config.toml
d_model = 512
rope_base = 10000.0
attn_scale = 0.125
init_std_o = 0.00408
optimizer = "cautious_adamw"
lr = 0.000305
beta2 = 0.95
lr_head = 0.00398
final_lr_fraction = 0.0
batch_tokens = [16384, 32768, 49152]
seq_len = 1024
train_tokens = 527900000
dataset = "wikipedia_en"
MLP neurons of a small language model. Each row is named by its layer, matrix (up: input weights) and neuron, and shows model dimensions 384-511. Each number is 128 + 24 x the weight over its row's rms, rounded and kept within 0 to 255. Numbers have three digits each.
Before each neuron's rows, "fires on" lists the tokens most often at its 100 highest values on Wikipedia text that the model never trained on. A number after a token or word is its count.

fires on: " to" 29, " as" 19, "2" 6, " one" 4, " in" 4
L2.up1488:116109133165142116135130142126121128137127105123135154127111148099123133115075115100080128123106126089173137137129106122146171138127124152124134133112120154090169140120130168096179094123120137130109125115159138145131137150144133117089128137125124136077094143122125123145175081120140138121122150127127155125079150130130103142138098087111159154117178164110164137113098126122131082120112

fires on: " |" 37, "." 12, " (" 9, "2" 7, ";" 4, "0" 4
L2.up1573:147133164124118084144141137176112130152105127092117132124104138160096146092086122137080162134126122108191119106139165166135103151128166144105140077144102131140104106133097126112144149128126143110123129108142082146135121089140133130145202113121160116101110093151143131094100157086140166148150122156116132124092148120144148143152136109120119160130140130090111118143116167158114117122124

fires on: "2" 12, "3" 12, " de" 8, "4" 7, " (" 6, " them" 5
L2.up563:115151126130158118108156167134138140125125135096157167137181100137098160123142094152140129130150094105115122106157142111134136128117126107111125105142194149150101139137125103160141154133095144129093122153093102134109119065123077101157168103103154130148115123127176149123153109127147151119170151124159155103144124062109085155128123105138103141135103131139126133113153124117139135095117

fires on: "-" 63, " (" 24
L2.up543:152134127113129091125144117114106118151120129138145082191124140123079168113114103138140149143129113119197133130134174125102114147133107146098082119146159177148104098142099118140141137103125114118136110116118084127137111173093131110158127115095103126141118163112109106119135136112147132133134145139131137156139119116156095106140116085140088108165112138117111115158122137092198168153141

fires on: " |" 31, " can" 13, " has" 8, " Ke" 4
L2.up1475:128155102132133066128145119141125060175094090109108105138124142164096129162160102104149117103089065149148077126177168148160156132148133140123094080145107128138152139116173155103156119088115139122107125118147073095138138151136115140157136075094130136161130086097116113146098123158117142095098102136111150128124133114098156147132139143126127127109145122112131139138146109134156141125108

fires on: "-" 28, " M" 22, "/" 6
L2.up430:112165156129138143107120139118093130146132120189122102090134125129129149153174115146187135133105104107177131155132125163097083118161128097129119112168119185115124097142096122152084106172089114104150147146125123161114110153115125148100107126094074159105125132120122109098108141066124139133089092114102169120146152115167079121111093117173134148207146130171114044177115122141122137156117

fires on: " and" 28, " that" 28, " =" 15, " were" 6, " are" 5, "\n" 5
L2.up2000:063111105152113141158176153084115128143110080148124142137111122149122118127115149106102110137152104125153142134118162106112113135158162113110118145121091194137107024099091146115137114133145153137087143156150111111138134137111131084177158115112126158115154096124085132145097128106105107178146118121126086134105116116070120122121116099135106107148162126117152120164120126125138164143123

fires on: " an" 66, " /" 13, " no" 7
L2.up1872:186174094129148138155115129136148095128144132101156134123165133097120140112103170107119113119149124138156139094124181144138152104132117143170136102115099146159182135132092152117104124150077113104163144133119099127112112110130115127101119098133177154104140166129174170106102094138095164133190105162132167079131091151148106091121108097131129139135113136153082103133177116148171126111129

fires on: " and" 44, " l" 17, "." 8, ":" 5, "c" 5, "s" 4
L2.up1511:127124110148135123177152160166130103099121110096122089098145114159111155101111113162144120124145120125151119108161126157097146118131180145123123092157157151123142053166092116119144135142129099105143080144146147109121083144139122094147146125135116106149140097142121136140122130118105153139118136096126120085108100113071074106123136118179151139129117088125117143110094114135155128157097

fires on: "-" 34, ":" 15, " -" 9, "4" 5, "." 4
L2.up527:095132164103110137112115116126162123110186152140129127137102092122152109156071093117147102136092111135160150103133140138136140104137142123140117117159138131153146165124086149104142125138148105158110153099108162139116115154092106114101142085124091145137133131143147183147105083164137111147130134128102169108157105119143172101100149107116145176153120115133123143132159125123119086134121

fires on: " |" 74, "-" 6, " de" 4
L2.up1556:139128107106089093128107133123118150126155124157098118136144115095118126094134094137084161129099142100147129110137130127136163145119106108100116099166126147121120071118095149170131096120094115130137078094140114141125081130142126099167163151126085169103145096123172111108135097077105123114099130109144077151142151100132095088200095143146150084141147101127097128124094143118137149134127

fires on: "9" 17, "2" 14, "1" 14, " studied" 6, "0" 6
L2.up903:131140083175148126143159124114112170122112111154117112188142146118145144145097089132150137108131130132135132122111108091094083125154097152141107126152153138110135144124058153132086112169132134124143108132159094108168156112097130115121169149128137092138118104151155150124119179128158165179138177165121150141159099130152139136129112160162077108114077102117118145127162120145134098081096

fires on: " " 82
L2.up1920:162148122132137100148112101106179137140147111118090138137117129158082126138090142105094103131130114162124144107126147106088145084092110162120103094128149116138166156144116098147145116133110112126118113139195092144122105083128129095126145131113163120136160143109141118141189109113126161187130152156137107171167118095160097128118100159058100132101149178146151119135087146063117121159114

fires on: "," 53, " of" 18, " that" 14, ";" 10
L2.up1957:176146111125158065108110127157131102152133112094115148191116137119126081140075096127082153139165131146125147111117144102070126077144164140123138120140133110155164103142126096101155138168129140116132118149099162071139136161122157117101158100162146093119090127160124179138115136165123138111149135135119118168110130111168119118126146142173158181123121153116105172080108145106134091135119

fires on: " of" 26, " career" 15, " work" 7, " up" 7, " throughout" 5
L2.up612:132151176141118111129120149152128137112171105122121127117127160093125083093118121107154146147136134116129111109152112138118164134140185115117133098173153139127144118133096150117142097147100144150144099091143118114116096143124141081167106119113088122109142146125139106135126093115175109188137120141106149138193133107172127121131104139116194143102145121107141131105120129124151136135061

fires on: "," 27, ":" 12, " said" 8, "1" 6, "." 6, " saying" 5
L2.up414:117207152155149133117141116139112122141165118138107098176131119126126083156093087121092115172148114148140143156127169079094153125142126118134137092138119127098136120128117126136088136130128144157154118171146121136127145144116138100114136101150073100156139118168139158122133163121144119138151117123106134145105133155159129123097115107151141120104104109073100089118168135148109117135102

fires on: "N" 41, " of" 10, " " 10, "m" 5, "im" 4
L2.up694:154137129120128127166170064159130123167117104117124144111180109150102155141117117178160140110160107126165081104199127113118149108153128114123105115109118129092091158148109113126110096100141153128112134136153143113155134107143102145125132091130181124138137072123113110112144105115144147138078110116075193154130125061083123149167142132118153101131099149096111147154116144097133125112128

fires on: "\n" 47, " of" 21, " for" 6
L2.up561:136157118143112069157139136143148098126100091106133130128160144126168132132096116120153154118145112067119096118156130158120167145133180144161135098135128112118152104124145134111188119108119127118102132122170149117165126139161096073157194094093129137150152132136166102110160142110128121151101109162132163090127124125113093085129124150142110111163133134128136155160131121131123080145101

fires on: " and" 30, "c" 9, " United" 6, "." 5, ";" 5
L2.up388:138147101116090106154115162153129134134132117118097143126148124114112115158132120165158142119138111132146080125174122081092104110129163100132159097173146129121106112175135103146151124112104117141096111121159124153086108140114111124131155120189105121171115124108136120131124101128127160133121136145146113159173115107101119093152114117120109159106152126166153167150120112114090148136107

fires on: " with" 41, "P" 8, " Ke" 6, "'" 6, " Sp" 5, "S" 4
L2.up781:138142112098098118089151187113152097157144131100110084149165124127162123108122090107147138105097119137159122163156155114130156087154129105140136133147096150106135119121115176152143111109092119127091101137134138130100153088154095112129132074079103103170146124092135157122136118123140150100137105192136101121103119062143143142148119123121130149128057140140108120166124141121166146141148

fires on: " with" 28, " of" 15, " joined" 10, " as" 10, " |" 6, " for" 6
L2.up1215:161174146124150101115134137160122150113180096096156151144167142119117120136139133117131161131156101067116138117141148102127144105147120135150143127112141142134106115106119142133166119162103156071116123086152093155083136066155096138145091114109133127146116157132161121099168110133132183136153150124113130131126126103099118094166108105106182104155148158087141172129139125130146127134115

fires on: "\n" 19, "8" 17, "9" 8, " went" 6, " |" 5, "and" 4
L2.up1685:148122135124129121162110120154091137110119097131109157106141127132077191133129147138133143130171105097130124105169145110112163130130117131108122121103148113124085118112130121123092073131117185124094104124191116163106152074117095104156119146114125143163159114068120126137154142133114094131151099160107129115113147123104099176153101144118129105113117146074139133114100142113175124145096

fires on: " " 35, "2" 20, "1" 4
L2.up1094:141144163145149090177143175123130094126122097124127138122083109110074192108100119106119084131134162145137141126102116115106148158137126149074126100143151162133116099143115139104122124124117134142112118154152095130159131099102163107126162107116116130165133146107118144132155130147157120117124110190080147147122142129139123125129053102121120103135155163076143106135141140142094126090092

fires on: " of" 50, " " 13, " as" 5, " the" 5, " on" 4
L2.up1443:148117105153093082178110153115142119141111081173135101112174124117148119111097074140159145138116096111140145115144121161095138104178136148128105146141124134103094138144158123095127125148142130142132162098114118117144124122156119133122097104133171122110142119127108125099148088166139166122103155162137148114134167097106157083115106126106194136164177160096112119164168122101137136105091

fires on: " more" 38, " less" 5, " best" 5, " difficult" 4
L2.up703:117152144130127117160094154104162171151106122126169126110160141137119120085151139139106093151132142080132130096113119147144165153141176147106116114112141162130145183131082163133123157144147127120109132126158146125125116153098140153107125092115176152156090157094148139129152157116120128128112155157164151143101150131117118068121134127158148136110070125120121125133145140144140147112115

fires on: " " 26, "," 17, " T" 15, " and" 14, ";" 6, "–" 4
L2.up988:126135129116118095129128139136179134117126136071109138122121125112123085152103149140099114152163141123119162129136121101103152093119180115120183125127141136122137095155107127112149109125143148127148104161147091135140112155115124118168143111155155108096112130134176136114170111115137130169117108126164098157127135113114139149118124091116154195140135108153164130139135171113090162102120

fires on: " and" 29, " United" 12, " Civil" 10, " Washington" 6, "," 4
L2.up1202:134198080125111130157130122179119114198140124122155109132133134107150137128102123141127121178105114134140143138136125124094131166153149141137121101159129147130134102156111120146112109117127081111134117100177120207131069124121139133149136086089157119116158110111160115130103157141100127126128128146120147217162154130137199142165115111125164133173136167111143085124137116147119177128094

fires on: " a" 68, " and" 9, " et" 4
L2.up86:127179134109150105110102147160120141116144119136123101104118138140119146144130120113096133133105116138103108122103207182114103135120100140116138099132110147130123113141130110169118151169094095122117112137134138127085058152096171106136127111093146150149151137165147121136167063122105170158123118139142102160140106120131190153155133120125129163124087122153165138120109134119095128097105

fires on: " there" 25, " There" 17, "There" 8, " example" 7, " " 7, "|---|---|---|---|---|---|" 6
L2.up1143:070098162109129150115101137130154119151112108128088127198168119153164121090168093144154130101123124119138103093161131137135100115135150131153153111125163163145156130105140121142171115129158130107114103084165118133119154116067105136116144124155109069177117124090106139116151121129131117126124138115117185122114081141133114168110137179122094169135159161123132115152066135132101128122127

fires on: ")" 51, "-" 8, " to" 5, " the" 5, " at" 5, " and" 4
L2.up529:100126106159124148134108137158136151123141109176167090116115104122128143159164078099136135139131120145146097094112093123087138083176170072152175077134123157102107118126099075138154134156106156083123121097172163122104104132125122112121151138129120149097144127117105157126140069143130150173136118115118134121158152115096108134159131138129147150177155136110196107165117123106144141076084

fires on: " of" 25, " not" 15, " the" 15, "-" 8, " and" 7
L2.up1806:094111134128150133148117159129150148164147119111113141130148072131156150085154089080130154083121089115151112128153104143144126136139112096139127122149110129141087126115116112110130131137158135124113109123124142163120131127113109148149155137128107165152131142156112125123110162103120122112141126110144129127125121106149130103137117156144128134159126137025116146133139125115101135105135

fires on: " and" 21, "," 15, " &" 11, "-" 11, ":" 8, "/" 7
L2.up1348:140172136126155138131120135130117097142110119151139155135105099126133126147127128168104161205153094151162158120095125144071122076164115193137124150120109131112187095123105164116114129138109089104149135164140116173123094142137147144108135121110112115131143133139114138135125144119104111147109124144107121120107119137137163157132097136126119130186158115078125125136140117165101108109137

fires on: "A" 28, "S" 16, " no" 15, " A" 10, " No" 8, " One" 4
L2.up1945:135145102145104088157103156132140123087151114126122163100097168115105168099114107098071133105132120120141148121129137107103124133151108142109126140142176157180157102158090147123157125173095084121132127116120130084173147112063131096158133118111157113141161131160133139145086087134130159099121156129130150127061101137123144127156089109144126164119169114128133118129135120114171110125094

fires on: " with" 38, " to" 13, " in" 9, " at" 7, " of" 7, "1" 4
L2.up1210:128118109163133102186108150123137145114148103151117129127155134098094166146104116123094144158159099164134100133173099113121123104149128115114121116159165120181097131111096107127161109169113141123176150116167145135148127137111098145131156096087105097117169138131126132153152099156121204155132158156145138138145161130158142094129155166114129172117130121123159125142138124133123093112115

fires on: " and" 27, "," 18, " women" 7, "4" 6
L2.up553:137153107120120102108120135128103112116129129111126095162181110132128121150118149126106101183074071150151104135126116080095137161143127124139128127117128143146139110107147090137124156157128125137164092182124156102098120098124104074130112139130136073150126143142177142122154137165124109135134155125108115124136128123134124171142082122174167119148134141120153123109088129133105145127110

fires on: "7" 24, " other" 8, " present" 6, " Eastern" 5, " P" 5, " Western" 4
L2.up1254:103096158138164141127166120134148146138128127100127135128165114134136144119084100161125144098120120119119127130155081125110107101115153156157143135147143127113112138121139110086134147117096124200119158135073094110143167118106127111107140096141141094153138123106091109118123136110156124118119152124100129132145138102125096135113166061114132127131091172090103113160131144075125140121138

fires on: " with" 14, " when" 13, " San" 12, " @" 10, " La" 6
L2.up1160:125094088143166111123128135120131105142148137107158096100147141102120103115143097094135122163134134114153146117099166110153126129164170122088135166122155159177157117093124133115141130107171165129122103140139094132091137186105158130114132134104151102100126124108123171092090111176117167117137148151123153161080080127176121085124134132083144135110135105140077127090145139164102122168137

fires on: " " 27, "," 23, " |" 7, "an" 6, "g" 4, "7" 4
L2.up1345:143176171170118095137081142134096124148126124085131135116138141117102138104076114123123135147176120100131137126163125157133187136125134107121137112115107139168095157143136151128069078148110158150105135119137143163108124117089149111121200152098134121185153130136147128096104126111155126120120168160096128163170165109145111130167138136154159137104110139149107112152159154171103106114119

fires on: " to" 12, " new" 11, "-" 8, " changed" 7, " became" 7, " renamed" 6
L2.up1613:120143161122107187135074120101116147131141122191140120102139105134138112135116080128098123113130130171134110135091157112148129141163099113179117175126132083115097151147147158138141134190128095165145128129093130125125154136172136133145098100141148129141122138163119103096136115116131099130084137165114131130161161086147080117168091157128134120168131120103128097131102139072143113114135

fires on: " same" 16, " this" 10, " However" 7, " that" 6, "Note" 6, " following" 6
L2.up1832:096136152106110134112104151121137154147152114178136095136118104119167136136145142124150140160149137133108127140148122065149147126130106125123158102138142154180177155123111110104129152102167132125155114134133146133103142114101113114121164119139140115155177156140101064134141113092140087159120136138081145141110122103169087152096060174125131116099127111043115087153153124114121132148145

fires on: "." 31, " of" 11, " (" 5, " Species" 4, " and" 4, " &" 4
L2.up1431:080158105115151113156141134208163116176146126120169073119149129101147138128138091109140152128139127105123138142151144125152091172138124107111158153182119136175115101131142100153111150148141158177116119087127123192141124089141117123149145098151099112147123123115140133116113143129122143161106125130165138145109109096099114111168133166150124136160121151088105155084143129129125155112119

fires on: "ist" 13, " p" 12, "'" 8, "p" 7, " P" 7, " Tamil" 6
L2.up521:197103140089113186136147168130143123153144115150125080114124119114163143174134119090143141112190079123171159120139109089123131126127143132180147127190131132153172130161163124143135120131096138134136149143112131175115154136130120133101110145148153143125134101167142146086122124148198171135122140132130126105110106155111089131128148159159118131140101160117105072115096137090144103127097

fires on: "s" 27, "'" 24, " most" 9, "st" 6, " •" 4
L2.up1543:132147132122119149138114152151131145109137091143147108116159121108124106085115115124143140119186095127129141129154085134164131114118162127146153138117157118133112155171144142129168115110160126156128074147140137183095101153134061156164158110078124098147123125141104162125109107143147165147120142139153130165135176131138146109174105129114121146129137113087076136082160118116095109124147

fires on: "–" 22, "st" 13, "s" 10, " " 9, " Air" 5
L2.up1064:148137112136061164135148098157125154144094123154129102073148153136164118127098099092124114118123115143118124132131112180098150123165125168182134082130150143130141127165143144126167097138127131132117086098122152161142105116114110102191076141116142142148136104151168154126117084136124122136151141106137105187095137127096116147133157192137151109161146126090169173103072102114109158165114

fires on: "-" 31, "." 17, "/" 9, " of" 7, " two" 6
L2.up1566:099140170118139127094145117131132107196142138126155135160103090121145060126159123088125126139123165160124155135102170161124157112141148156165118135120164137136182166113120103142150133124073149146096164082120154168122118091111130110114106088123167135134118165163099134121105131147135121152153170123134139132104097122117094147111103136143143130154106139136087121116149173135090094112100

fires on: "," 21, " a" 15, " in" 15, " of" 5
L2.up209:184130135129146157146127158219133152126125137122126122120134154083082127164118130091136154151128106131118123110140081121168116102138173090152129116175109146136121139111062142099153098144099107140130125132137152133131138114169118130110148106132131097121119158131087126151171085130154126117160165140139128106074090118100134152166086162137125150101127158120112121113088132094116132108123

fires on: "1" 23, "–" 12, " Air" 9, "-" 8, "2" 7
L2.up1802:105122157144166127119107176095142102128127109123123131167096137145168103161125121129118113138121114135187182130121134131142119075189103163140102123142134136156118104126161161120162141133110060131098115132125158143147100143111118170139143104150137122126149131140111111134113111140153127137129146091112117138105105106138122124103123102110124137125035127145113105119162141132162119162138

fires on: " and" 19, " such" 16, " other" 13, " " 4, "," 4, " these" 4
L2.up1051:091133153145168079118146154118149101125146074129120137104123138117126141139110128123149153100156133142120109114120154133102128088124112131191152108153153147124100104134092149141116122130097099092079103112090131106110090108085140122156160110126145108087145127081163163160140100120120101107144134162116106126141133112157113121136116146104116168142141159128164104159106137105196121103120

fires on: " of" 22, " All" 19, " all" 19, " Cons" 10, "All" 8, " /" 5
L2.up1237:127125114105086122124143128123156136148168130113111064168158132120133137099140170130089106128147157163130122162120167130132164141147116131143115122144098108139108157134113139110093114082118099089108135188128122128138131131113092140138141099170110138156096106128179108056126130131138138134128112150060202106123124084130148106133138146124127181137139118080147078161156161125146112138115

fires on: " |" 51, "," 10, " is" 5, " or" 5
L2.up587:124135118159086133141117136149104119125116095079148117139134121124107122121131105139092125169099117107167131079107157114094132129137150112129152113120076173161124136117108111180125110109176114097129104141167113108151106143126150129113136114093122112099127102132124122138107148129126098128120135139138096122075153119123110110185119106170109110121158125112118035148112123132151194126132

fires on: "." 46, "," 11, " &" 10, " and" 5, ":" 4, "aceae" 4
L2.up591:159149138128092143168118130166095148112154131110115077122138140141113144148073142145133144161151137115132184100123154134061144093117155101118151128164103137113138122081134110145085137164115125152138113127121138144100094125122167100090149125130124086137143170115123127122100153097103113187121154150106093134090129100144109157178135143125112138106088112140130084098139165162132150113119

fires on: " and" 16, " Sh" 9, ":" 8, " McD" 7, " just" 6, "sh" 6
L2.up878:111090120160084160155136141163125108151100100169138124120108131148152120076160139169138102103140119099106155088133127133135114143134116161160144113112151119143130124136111111113140119156106135114134111132107155110100114162131150123151181140080200102124159096138096128124120143087114093153113098104158154130130138109133126103127152085141167145142121151105090107126090109109196126142131

fires on: "1" 15, "2" 11, "-" 10, " and" 9, "–" 8, " |" 7
L2.up2001:100142175083113094146142148143077159135122124131080109138144070155110111103109137109149144113154105144117138143089093172148140147146124135121095117123088158123106135149130146130128144146112127160190152115096096115065126124121093164166129098144101156143129130150105102113159101131147112112143096127146134179101132071165080129150123150102168129152136120120117138109123153137132138168088

fires on: "9" 21, "8" 13, "4" 7, "6" 6, " Wisconsin" 5, " W" 5
L2.up189:120128147148069137174125167140104118114130130116093109135118126152160107114094120171160171113147116135100125107134122142116148088094172093143158108162129133136148131103144143195182133127136111107066085112112108088103121115123105133137128125110099087089109120156139180160131101084134108097132132139139116115094159132125122135137123137172135094090107125167140133137083152126116145103115

fires on: "-" 32, " on" 8, " Al" 6, "Al" 5, " off" 4
L2.up1298:118103108119138129147167176145136133121114137142138125114147118122109133134095088123161115138128135066118142104113187107144129161155159140096108127135144131124096125133106104110142151131117119118135098154121110138118129160137140132113148063093105177187110136128092113100136099095119133125150105112143115138144114096173120128131132095109138135156112118129107087125146119086137143131120

fires on: "." 28, "9" 7, "4" 5, "6" 5, " out" 4, " her" 4
L2.up1535:110169132145071144179125175153142156134130105135109090090121113145131133083112090133116118115172067118131135087175115126150108122110141125140161138112132109236125151113142135139156127126146147161109138073118155101106104080080134149107193134116156082130108127120132105123146130120151117151134160122173110121155137129118145185131172144136123123134108146107137160122143146120140114135114

fires on: " to" 25, " of" 22, ":" 14, " |" 11, "-" 9, "." 5
L2.up671:128135153123119123139106121124101120110187119137115110125138077106120103121105147093144152125163165149135140107157138102139109147134121118184162108120131105148144123135148181101121162140127143165124113132143117160103132105100133112138152112118156064117157124095145096070101148089131137100130123140091168174123132137133098120150113141126117117113137117125127071127141127099137089154133

fires on: "." 62, "-" 4, " de" 4
L2.up1111:146142117128161126129127165147151153120170128131130147121167131073106134118075097115115160133113143136107140145127142127124151116146157130145158140178151148130119119160141118132139102113122121152128140080073123151145085087126120108118117117142115096121138154165134160153142140096121138153133161170106157106115107073129095117137125144137156139144119153107125109097133162123148135103116

fires on: "0" 25, " of" 13, "." 11, " term" 8, " points" 5
L2.up374:122136139127155095138114129162148114151201112101148081156112157081105101118088120138119141160139139135163135122128133149137142136159109111157144155175123120145164138134138110131117135168128138150122130078138144157139122112129130101105103072139116120143145141112133086136142079123155097137172156135125165110103133101107153154168129161107079162103143132094133115092127125154123102130135

fires on: " " 34, "-" 13, " hel" 6, " of" 4, "umin" 4
L2.up193:131085107105120148144108159107126129109166148184093120118098092126174126101124106162108107090108159076150145074133165134114057145148108135139092144157155136152132087130124126122144115096077121104139100121125116104147129155107123101135132143146084164127127126144128125123103094136165133113098145100096148155089082111082119110104154126099121103143097096134159129153142156085147129134104

fires on: "-" 24, " \"" 13, " (\"" 7, "–" 6, " " 6
L2.up1769:115094079113127140126152124090130155119145129119093076065101148121144093127143151148117121192134111139136124102140121144158128090166124135151143158150107125158121162136124115182174122155109107156129136162161131131117137127095142129102081104157128100109106150154159151120146135106155119187150129110135115124125159143120137151099158146105165107120088149156120181100111157111177124153145

fires on: "s" 27, " and" 7, "'" 7, " still" 7, " then" 6
L2.up1363:146173174122129133106135105143111089130115124134139084120128091117161107150102138167111117127115077160131120136168107090151148057127118115123145168129138149158126100152078141083116120122116115171151133130069146149083108124140079158119167085100110142134151093119136171108165112126127175171118151134132130082132138099107102154187143106127104166174149169137126141139124123100138127150127

fires on: " of" 33, " to" 5, "ew" 4, " Ch" 4, " ch" 4
L2.up1947:124115049135172127154144109143152163133136119166113120122157112130174121162094131139120172121117091146099166142141103133139135134136137085152140116123174115137152131091093141088150102110131101085108112146146128134152119142143102096111170150134086106111126122123119083157149086140149140091128192140160119110155088070131139109156120164171126095125161140130117122173073122072126129081122

fires on: "-" 69, "h" 6, "G" 6
L2.up1185:131117100102130076129150124149137091143079152139119082135145120134147109124125118142143138116100098108117096125127150153106166121161157173102089113162159126111127135124090145147122142153114105094120101120115122107127116139138115105130128075142128130161147127135148115108116123116111117119100178104134155139168144119165140140101128120118143155132125138138119124158108153072134150100132

fires on: " (" 63, "\n" 30, " |" 7
L2.up417:115119154113116123148158123117124085163099109142092124109117151112109169140104117097106154138135109099184113083126129107085156153142153159113122116153140168129119082065073104124154143121136183121106140147111097103133135103140142174129106121105113141150125149127142116139116120160122116142115114148113179127107134123078142103135134104129116083177141110092152131161134127119120137154111

fires on: " of" 50, " /" 37
L2.up1741:154114177102115125109144126128125093152093163122135132135124113162130130107100102107158157111107154098130119132125173139135131155119127139120122090157130176116086110096126133116153130143144150104114113132108102117111110131149097121162151114136109142175114125191147152109125145099136114155114091124116140106107149084122077128165139153140099118173120110108124152127154132106113125141116

fires on: "," 57, " and" 18, " as" 5
L2.up1357:115106103147152133143125141105130105102154123114131096132131122104119120134113164153134151193104101119134157137136145052133098114168148127115113145163120102164112117136111125107134166113130145126146121110143138165138124147116103143142149121111121110119111100158094121122205123136137135116148120120091133118129102152126182132141095105129139134091136172146138110123107113103075096131143

fires on: " first" 28, "-" 27, " second" 8, "," 8, " (" 6, " third" 4
L2.up770:132098143120144133148150145132090082139140107132158122140141131175146103126093177131118142181140105112136135131142084137157119093134146108164085116141108146099165127176104166122123140157139159157090133122154137143079106151110122185136162104112114153115163113168139114100158087121143121118121127111107125108131109094124109140166130120104106143156134145091109136126137128104112167123131

fires on: "\"" 34, "." 26, "-" 18, " j" 6, " cl" 5, " ch" 4
L2.up1976:146129150117126125127145112159152114149116138106132114126162102114127123125087074102099148122091088095159172125114119113108130126165133130125120137138112165141112102110079096154151169119169108123082077151135132166159122119109134113110130105121118138135125139163123132125104135106114133135088168105096146124097143101104165106140084100133119146188150131093095125160091148091143174143137

fires on: " and" 56, "," 18, " or" 11, "ly" 8
L2.up361:131153173111134104147109129145120147135084130121113131154114067119133189116109132131108136183101113135157167119116106109100131119136139128121141092117101149113162091120099116153119100152112132107102085120155113171145083126101148175117156116129102127114141139124121129131121150118159135148117172135130126155151122111138139140137047130144133125154107129098147151156121116120103158131093

fires on: " c" 31, "C" 22, "c" 9, "s" 8, "l" 5
L2.up1585:097118127100106156099088103109151130137157138111032097129132136127114158144095113140103108091123117163132130112177141145138166136147129143169139070129138127099119082143118088162189117096123144120114120144104160088133103102098106159130142121157125103112116110145154172118148166115144116122129122100120142138102118109124113150141140150127146168122129126099132142106107158152170122113087

fires on: " of" 25, "1" 16, " this" 14, "2" 8, " that" 7, "3" 7
L2.up1282:139118116147124111101130132143086133107172133181140149140179112110153122098133098140119165140108120100120128112141128099066100109128136123131109148135151110135104129138083162125110159155162094142132114142140145137180110168104114103142145131148135130129122128109115068118132107148169126144100160164104138118097107106176130118108072143150155142132103150088127142101139169111154097132101

fires on: "th" 20, "-" 18, "/" 16, "9" 13, " \"" 12, " first" 8
L2.up799:117149151156101149136131121128103135158127116184141110134115129164177098122111106117117128101104074149134142131126108126095112093139137164160121102162119129117127105120088094132178115152102142120110122133127139152102113117131156098130130127128155131112123120169124144104160106112113116118153145110114164103141122108129109132175141152165162154151134146114123076174099139121161154117149

fires on: " de" 39, "," 28, " Ben" 7, " De" 7, " (" 4, " " 4
L2.up1159:140103116119144129102147127168116128106100130109120147122149120138129175119150093147136134121156177090106153082148162122144155140141160101123146099122177143130130122112138127181145173131130140128100084149134095144104133139101107111131109140159203123109097093114166169155140138096107148158133155122124125133124150087108103141177137119120088147100128134086086159124171157122159098113109

fires on: " |" 55, " they" 18, "he" 4, " them" 4
L2.up167:140167130128091113133138138185138120125126103105104070155179140131132159087136119125101126129117096123142089092154079160092139135122122117153149097122137137124152117142084114166113064157095115109109127134155138160106102082112115136130196080158147116109136124122163140125109118145112140115084109134122118142109128120109137129187167113136118101105138184137168111136127123134190109162135

fires on: " Date" 15, ":" 14, " date" 11, " Location" 8, " Year" 6, " point" 5
L2.up82:128157136124130142146149088115139137093178118128113129124156146157136126128142108137182140116151089087136175075117122094135157135101121149120144118125129119138173121110164148153093125136129153098134122082136125170093133122081128104112122120129149107132143130167168073133153126112165162176121125143107154112146142143157120140128079132132170112143105132146136098117090131159144085166094

fires on: " has" 25, " had" 23, " have" 20, " so" 5, "\n" 4
L2.up410:103172139126118106102150116133121077142129086099105081132123098168134113116133093176156117111124134090112114117154138148108194152149134112123111096061103113129124110119144170128163096160131115122135120162134134135115129141144088103169152119085113153146134104100135114121116092133096120144133101147149158094116162113129110103165105116128153132165125153143067154158144135124109126184118

fires on: " known" 28, "8" 13, "." 11, "9" 9, " such" 5, "7" 4
L2.up1171:101113164134144136134084174183133129126129103169107124167149108147125170102129143150127124130160137111118153105178101093110129126118188129141186084108130160169125128144086108150142120121147126130139085116133118146119099104112133145162142102166135090133172124114120127117108120078113042138124151142109119151115118119136151099145104133144140136115121118086140114131087119101117148104113

fires on: " |" 52, " same" 9, " Total" 8, " of" 6, " overall" 4, " and" 4
L2.up641:085108109130088136180108130139118104167165105118106093159190104130129087081105132059140140149129102169121093107171150134140151133130108107164170116123118137141096094139102113130133155124147093168150139079151156097124125118119097168118150136143164110164184117121150133121072135154131120126139123133113147141075103116160120153099113152129124122107092114135119107159161119124095149147126

fires on: "in" 13, " in" 13, "'" 9, " de" 8, "de" 7
L2.up1626:134113133122124125174107135144128104162119138123160087110119116128121161064119120192160120157145101151130119121141118126131144137178112089124122120136129148126160126067064119140115151148076082108144105088120143122107136098098128132174126131107094139106136133127138154156156105085100155146118113156135114147122148089153131134185138133080161089102110133093111152131158132159165144141138